Weights of a small transformer language model.
Size: 12 layers, vocabulary 2048.
Training: a variant of Muon for these matrices, 336M tokens, 5134 steps.
MLP neurons of a small language model. Each row is named by its layer, matrix (gate and up: input weights) and neuron, and shows model dimensions 64-255. Each number is 128 + 32 x the weight over its row's rms, rounded and kept within 0 to 255. Numbers have three digits each. A neuron's up and down rows have the sign that makes its largest values positive.
Before each neuron's rows, "fires after" lists the tokens most often just before its 100 highest values on Wikipedia text that the model never trained on. A number after a token or word is its count.

fires after: " M" 26, " m" 12, "O" 9, " b" 9, " O" 9, " g" 7
L3.gate161:115099159097195132129115167161162106182167172102170155126148097105150084215155106133121157181095089130072141140072107131064083104076138154131193148139115153134115124155180085097124121137159113112113125157096095117121103142107138141111027139128112087132152119091154053103076159040090133098156178086132105135115125151082063103088104160131167131149109103110125126132166143102181178167086184140132128099150122142102101136128130155143169146074062139136151112132081152132080103113125117107115095152091102182120091143110188135124143165158100116118117101127090135106110070109164132117
L3.up161:139121137133160105116144156073134152168144177153163137133093158127136111066092130105185128162148095099153119147104087167174103137105105118133134168153095181118198126140151127166093095102106134127075146109124096092130131117125194137099113165091073066193062072122147126163075102120160181150043165109119202079052148116096115130121145102115129199130118127113125144121149127167163093122176145117152152067173175155062168146133147164136084149115126121106141090140136114090118118087125075167146071164153101162171155129148134155131159096149122047091159138145107187143068160137165103105

fires after: "\n" 27, " re" 7, " s" 6, " al" 4, " st" 4, "mer" 4
L8.gate89:134113136089097169190140136102107081154117195122111114107081051156166083142141122139106127142074119149158113160120091141100135133185102111122175145094146154136093128152164126135119027108126120091094147107157085067199126076106156148114119127163105140161116156172180074139107138129133096073109161142152103123158162115136085092108139144075134113140136139150157140151132116146014125151129068113097109085093084146176150113124094139157111140095211119102134122123114107128099115116068099140114119125158142059132175063162183101101093131134135137127152126155088147165187058135096172107
L8.up89:115157084100080134169196135079073129106093170115165192123110199148128118090167152136119104130070136205050094136135145125116126121166120192172141101086090106204117179128087090116117069119199142143120158150118108167150113137137175203148092057136173102118147130099123144069131175159137126074108089178170137125152133147155141092134104127116156146143101143180186153085117073081136065126092128077123101111114127150116147167105105167171112170122108107128146095121108158165156112109114098172125131136153134168073163115139088174092118140129100102067110081132106127131131117148171094111

fires after: "\n" 61, " " 14, " end" 4
L8.gate272:135113176146107166177155148132140074157119093082089059147094138083130122096157115150086135148122140109108167147129130106125109125169133111075099123078045127057126087136150192230132132116139103117142136105119156194120094107161095064062104133167166160134184121121132148126130117171150140162121103133075164154077135083122070144101118138110122178149131152147160103114103130142127143081079120110190084119120093124130121118119138113080089070122131127113175128175046121076138143165121124160105119109134108126081078164099127108143166103147122044117129144155185194136199183108202162148
L8.up272:063180104095112139104169131136124083149119172131134099134167143127068159013091092154153192123147133102073113153135123087152101099141144180149108154105134183131082170187166099142124126121113163133108151131167119130160126143157166182125118138139111161139159133107195171139155092170131191122178171149145160159108090134100128145108113143138113085152089113098169119126107136136105086094154152165137121121121141171226163130130105097135089168098131137134102089140117111069103087170165095103131098207143170167142112117133157123156094134139086131126140159142167166099110160166159076134

fires after: " A" 14, " com" 9, "n" 9, "ad" 9, " Con" 8, "on" 7
L2.gate391:136093055141118157193107118161097123135088190113059097179066146104120069182167148129117177043078137086135115116104105097139095125088147134105143082141093158138120141131107167096137115118140127124122141095117137145044161181159162109089141111120162131154117088152140147155071092135102081178129117125128093131124082123068097143098193102072142085149124118180105128171089083143151103063159128095158154141129104142083180173176118101124141153115120142121150127061111131126061109142117146094098110087127101094090155115118099124178108116188104155134154110138108101156125179162136112092
L2.up391:112114117104099146125170136135086120189149111200110157128135167065096129142082095164153158082112166093140153172142140216105107079072083135146145119126150204108105136133095154143099119154096142119126097125143130128093144167173158122151079151128221169107134051084086189134108117142135117131082106111116110055126133162101098154165093107089107127112103112142116165123144138122093088107164072115123150123058069109130139130100119164130147110118163122139179149125114099145126098144146149161083097171144119127116040140127145145146114124158112207122156149118084128130156138100077112168

fires after: " t" 18, " to" 16, " sp" 8, " K" 7, "ak" 4
L2.gate416:111090092133088108187141139128114167077118170152122124135197143166131138116080095192101072122157125184077154096111056172165083190146119089122130112196094149156188146118061100121133140115115142128123168142101111164149153180088127141166122111174089180131121104117133126144108159156086133137184153135102103146102119156152184177184112148134123122163167125122113057136086173117096139135140139120183100109124152127121067117159138115148093139096067174103129095072139123131122135141104122080131101162187147054175201106107096170153162183080115122113108125061115109076142067106169130192
L2.up416:144088101200139144128134092126114067113112033166155133121114107182107145104078134119133177108169179118103139092121130123091075083103104137098171072106160152177159152134160123149107116142141110162126207106154174186094131192099101146076148052115143151133116106148084117114141164081128207112101174097186121077099143141154103149127130162136088138147171105130147121127116166136143149118122168115156172062099145161112147072102172062141122132106067104167125141121088099116160113143169148113111156129159147135092151144101138130147118168106189179144101138100136118086202126167070079167

fires after: " t" 20, " R" 8, "ag" 7, "|" 6, " K" 6, " r" 6
L2.gate254:143123137079158123172116122150094117140178101088153125110145181139138129154119156135137100190090129108134116141131130081142103115141094141109161162076160097130169143153177141153122124107143131181110161097223169149131084142102123134083212140139107135059141121091083127149169115139101112103129115131074124186101125233144111081128134155113127151131126134127050156113086190119137191072145181088134160082084105183185086062145115141103188146171127144117120122097147163119170117070167148150117121144122124109195143153106198110022124136100122141130167180131110146125154169097073139145
L2.up254:120156194123139174180153104079162078099148121151169147113094116141101155157106097084137116173102129114144131162152134113144159099167108054107127207130124105146086158183165126130111158086160161109147161121201161139106075096124213074107215066095108073193138151112114150094143163107134090106123131073159134160169098084113153136111139145106124139062130150086108100121149137167190115120153134099150112143127147127116112140112124134107115086089155128118143191119145190203188121119088144131113144169131177097105083163094153092124143165103145057054155162122110100164149154139131098167

fires after: "-" 24, " (" 22, " \"" 21, "\n" 9, "–" 5
L2.gate517:149138149183129147180140114137171108121078167106149155118120099073131115097139130117102128128114179093149154071079143107120117139141110138093120126118168087060132176146209141198151096149163139172104163158189149122143136115103102108131117100114149183144098141157114120083161152155133112169134168094134141138136131122195111113119152068137104195132135203130188080084107193167125074136102134160118143114119149100073174126100089098064086094093051160124177169051181134129136115097109106132136133135151058138100082123133103123149127141082146113156134182142125104149128127097150093061
L2.up517:161096098127145105186109158119117112120161086072140130140120139116114042066080110141134099094186195143142111150124030110084115103148137155114134119165139092143119172050179128081160113118111094131084193083139093141144101095135132095117151115138136143140079158104176161099139138109094079112140171124202100132107147127153150138047105108135148090128182137134154111081142148113117113090133178134169111094112131103184154164095091147133147135167127150111104093073117053147212057138061167153088116128135132145113140085107110140165097115117098109173104156078149099151105182114082177119

fires after: "\n" 48, "b" 4, "en" 4
L6.gate603:105108096151100076127075118123185177135098102133099132127094173107056161077127100104100155116101143145129084126117176106131097136143140081082054161111109089161112166080146130088169153120107118120115089140120089126068116145135163133117113117150136132082119127099185090079101149088159100177079093119111143131093136184166088098162147117081189140107098118106121105048137137124146093116178137121095109145124153166142156102157144137160131086101139144104208124117060119194191091132149133149064075101111136211148164121074152126137092135160079183155113106161116122131085113189153119134
L6.up603:124129083172052097158121126087152121134127153064131094096126183135091132141127056089118137138120096146149080132122185127108139080137156114106091126100167090138067095105150146099113103143112144168078078109133068101092130108166167089107134092162116197101114133138134122092105170079170140176077115107100149088080162180181123070142126106129155131104125111084089068079101123114102129100188107153102106111093135157180155135136151160163109133098105133147197136112063095166179113155145112054111101134132139141132161121182113114143103118068115123164066162179111123126129119200138151072

fires after: "2" 19, "1" 14, " O" 7, " " 6, "er" 5, "O" 5
L8.gate580:138099133050099131132159184139114058107090150095097089132145133124143093175114174094036155181190124089136084174093141118107127190126135092047156062174169072140087171141183106120161065124148138132113084100119149143165124096138133119115097121117137133127133163128092060128148145116185113144175130110129153128081119177168122071127146132040114159143090122064155114135063097077137094106168132169161151171108132145101157136134140153090152102118075187109099116115147106109107059045100166149176130130101088112090139110114102136160174136192152126169135133081100136043109150122164157131
L8.up580:134146098161154105113086067143104090152140132127140135120151161122143151088110134091123076142139170110077125188110120150108185161127083214113132130119130127164126193087175088102140097089158195187170158040116120149152121121145166128160133112153098073152171152117104068205166159109147128121119171104125134091080118116163086117011100139127121158150146131173100153137142099155133117087120136111096117084155119169115111135105135075140136030123126089123103094143122118108189089123117086160103111161147130119116144148110129164079133137146115124117177179113122180105200113168165153161

fires after: " J" 11, " K" 11, " R" 11, "M" 9, " M" 7, " f" 7
L3.gate442:074172149103099132116153111112116116129083127152114137067121093112129100145089094118122110169098128076134141126113123138090123119134097159081123135124098209099141167144145095142087197164119151128148159173157154168105074159087123138102149098130197097098106028144140107163141079145151140169129147161076114140138158115099141120128110120095107170144111110081124176172109073115153086098132065115142113089115132130148118119107143174128120075144071103139186085165060154165079073101109074126133099155183106116134163130128140148143190069144107126127104117129189091186137139136132181142
L3.up442:126088189112153101070147110129149085108141128129077126129193140162166147107073058140078097130147090117122178114177137147115185130110102085187160130081139094113134077153130151092194159147059167136133122174133144096157120140131178133173186123159155147200116160075111146136134141147090082065136133059135108111157111107108124129125113144184145150098068128090108075187154112204109089128166152054178089155149129157138150142185126162132096133116112104109160077072129141136144111109077124095154132135122155123106109165028193165092149045104162129134063117119151156126164165085104171135

fires after: " h" 17, " w" 11, " sp" 8, " H" 8, " to" 8, " ro" 6
L4.gate201:161090082151152083141122134063084116106097114120127126158136175119137124137077109161133124156170132114169178125163152168147145163156097155151153156162107068171138153178100127170142079104187098100085173122127187103177093117064125104208138135113126159068058151143105121136126155211117081122155106231131104173085169177107122119123116118106107190108094202120194071140129105162156105114147193161171144114104085093140169104089102156180111149106125133095111108147127125114104103167127091085091078092163102088137152122124152158164102089165165132116129119071105078116123141110118163120
L4.up201:087099131113128068123219057101083074134126173117116157098168112108137100101100143124116107141129128110144099133101145135140114090118149220114125111114157147116170146139092139155122158083113087134088134126090146148110092124129190187101112108107109108098155057128097092171127113117127098163140142107177157137098071170103162116155127127167124122182093093079082109151167122204158107157135116098150147140147126107123160113107150161164123187059103107080106107173124130126135210096132098133140136143189100183098141103137150126153091139070102133136156124123129125103083138149118153084

fires after: "\n" 59, "t" 5, " ext" 5
L3.gate267:166098088120076090126093172170114208119109035110106112114125179127101151114137134156125100088146107078107115143105096136107075089118129148159088061094142186184144128109130119086107161073061128188099199090125142132151106157137089105182171136175134086140127178100171149067134117105094106157090132123087035093113165060110161173111100117155133162068129148118132149166101125109147083117148141130080126157148139115147143115085156105163127168098137114126143096098147091120127136166110095125089125145110106164122140153128200123174093166151114057082152095111124106107151132133089082193
L3.up267:088121157129092070096193135118136102155157079117174053138093144216141148066176082181133116099082117123156106101159109104111147124133149135111112061109158151138145128119100117049106136160118148148134107156117083135136132147147141132142146126137074141109066165157222126107129129119142089097146066088126120127150135164165124077065114103093087080118074059140174123147116100147181099110136113165119162165046145153148114116130155155088161149109101047122096092156093126186171114090130129162089138139105114114144141136072184193146069111147146113157136121135210148134095121148123116123

fires after: " pre" 19, " St" 13, "est" 9, " inst" 6, " G" 5
L3.gate668:112155135151169121107161108122135159129120158157132025118147145116120129105152088159133135110138122166151077165116113061092095057071101156155140126053092154138142112148112139135144054137144121140141150070132151122097190080099086119132144194051120057155091146157138161118166147131091150150109162135151131092145094158166135138207124150102134107153109160147150119125148093111141156137089124183060116182172091176121109145152153139130145173106178128129124141165093115123126142123183144164150159049074172182081108153137081151175125171087111113116165092185157108145108124127090186109
L3.up668:118176106162114118132173127135159125069099179131137098102158093088147102149153160119146135192124171066141112115100142175107107098182107147101166119120033056180112162078165103067122119142079135124128139171116117141142146135107139134142095066123121100120078163029214111149074153162175107142155082154137070140187082192100229094087151093140136147191133157119092108114101090189154153099095101105117084171114110112096138176132139156117129105155146148178149132094074118164084131149152118135165130119134173157122190089166151113127124093115123156111134128124150169081147126115082116088

fires after: "\n" 37, "ian" 7, " him" 6
L6.gate659:093121108115175164124104154129099110110137147178157162184087144175101110090141142158102118103072146157158171105141118085111148138120135075122135094119087158078109145126146159154122111122175071063065068045173122116152131093151171205137162134131089055130129181161162121141092109128155172121101176112142122131106104091132139065058122148091133148141137105134104094184127162089133199130119115157163104130090134090131131107142132113157121110149075161065178103116129198155137103129148055108148147069096100161111173114150140128119111145152110070152172126073190154136162166159128144136
L6.up659:064203086138180094148098178138111129094109113161115149140098121153134075076144122094106170176141134107134124095163130186122104113141151125170132098097116113107084161149137186090121195117061133143147072075145082122110160117107141184149104113192134113115081145077136170099139144163116170103042161125146119102079087157135112134143148176169092104131130082162117183085125095112105143136165143132104096191152119103157141143137183096130118163099148119104210030119139119137158179142171079125136112157132169142084126167118116109119168142127155127109140153114172122131110054095126140127

fires after: "," 24, "fess" 15, "b" 12, " h" 7, " C" 5
L2.gate217:177132095169097117141068095124129108107118133096152136155138144130065108113155088089121117130126106123170112127108106124080124087151115126106115123164132080152098142131068096094133131130221080069167136141165119117076124123160172133046144146116151199098134130164129112100156143183117123122118092085122111178119138118164165079169083136077147094062161081094214169220127144155084090110204127148163109112088168062165103131117144084139105158098113155114170117133153157171125166135142152132118159125111168138127103128125128110094095126104117089116056170126169064107094099081111144171
L2.up217:187157134084164068173093134078159108122118135170187128115146115145113108136068097112098167127100125098164105098144100162077125092105129052126148106186167127224164120149119105122086104124164136135131125136095166146108117118118048095084150099088128164161071128107159161143145135154137125144126113115120104108121177160111142128171122172103177125111150085173118119103131142091140125138136132173119135165098131126129144150130135155153151108108133198162125203143163091173175137176163125136062149179174123141119108064094146149122184129112094050095064058138106139146110122185175131158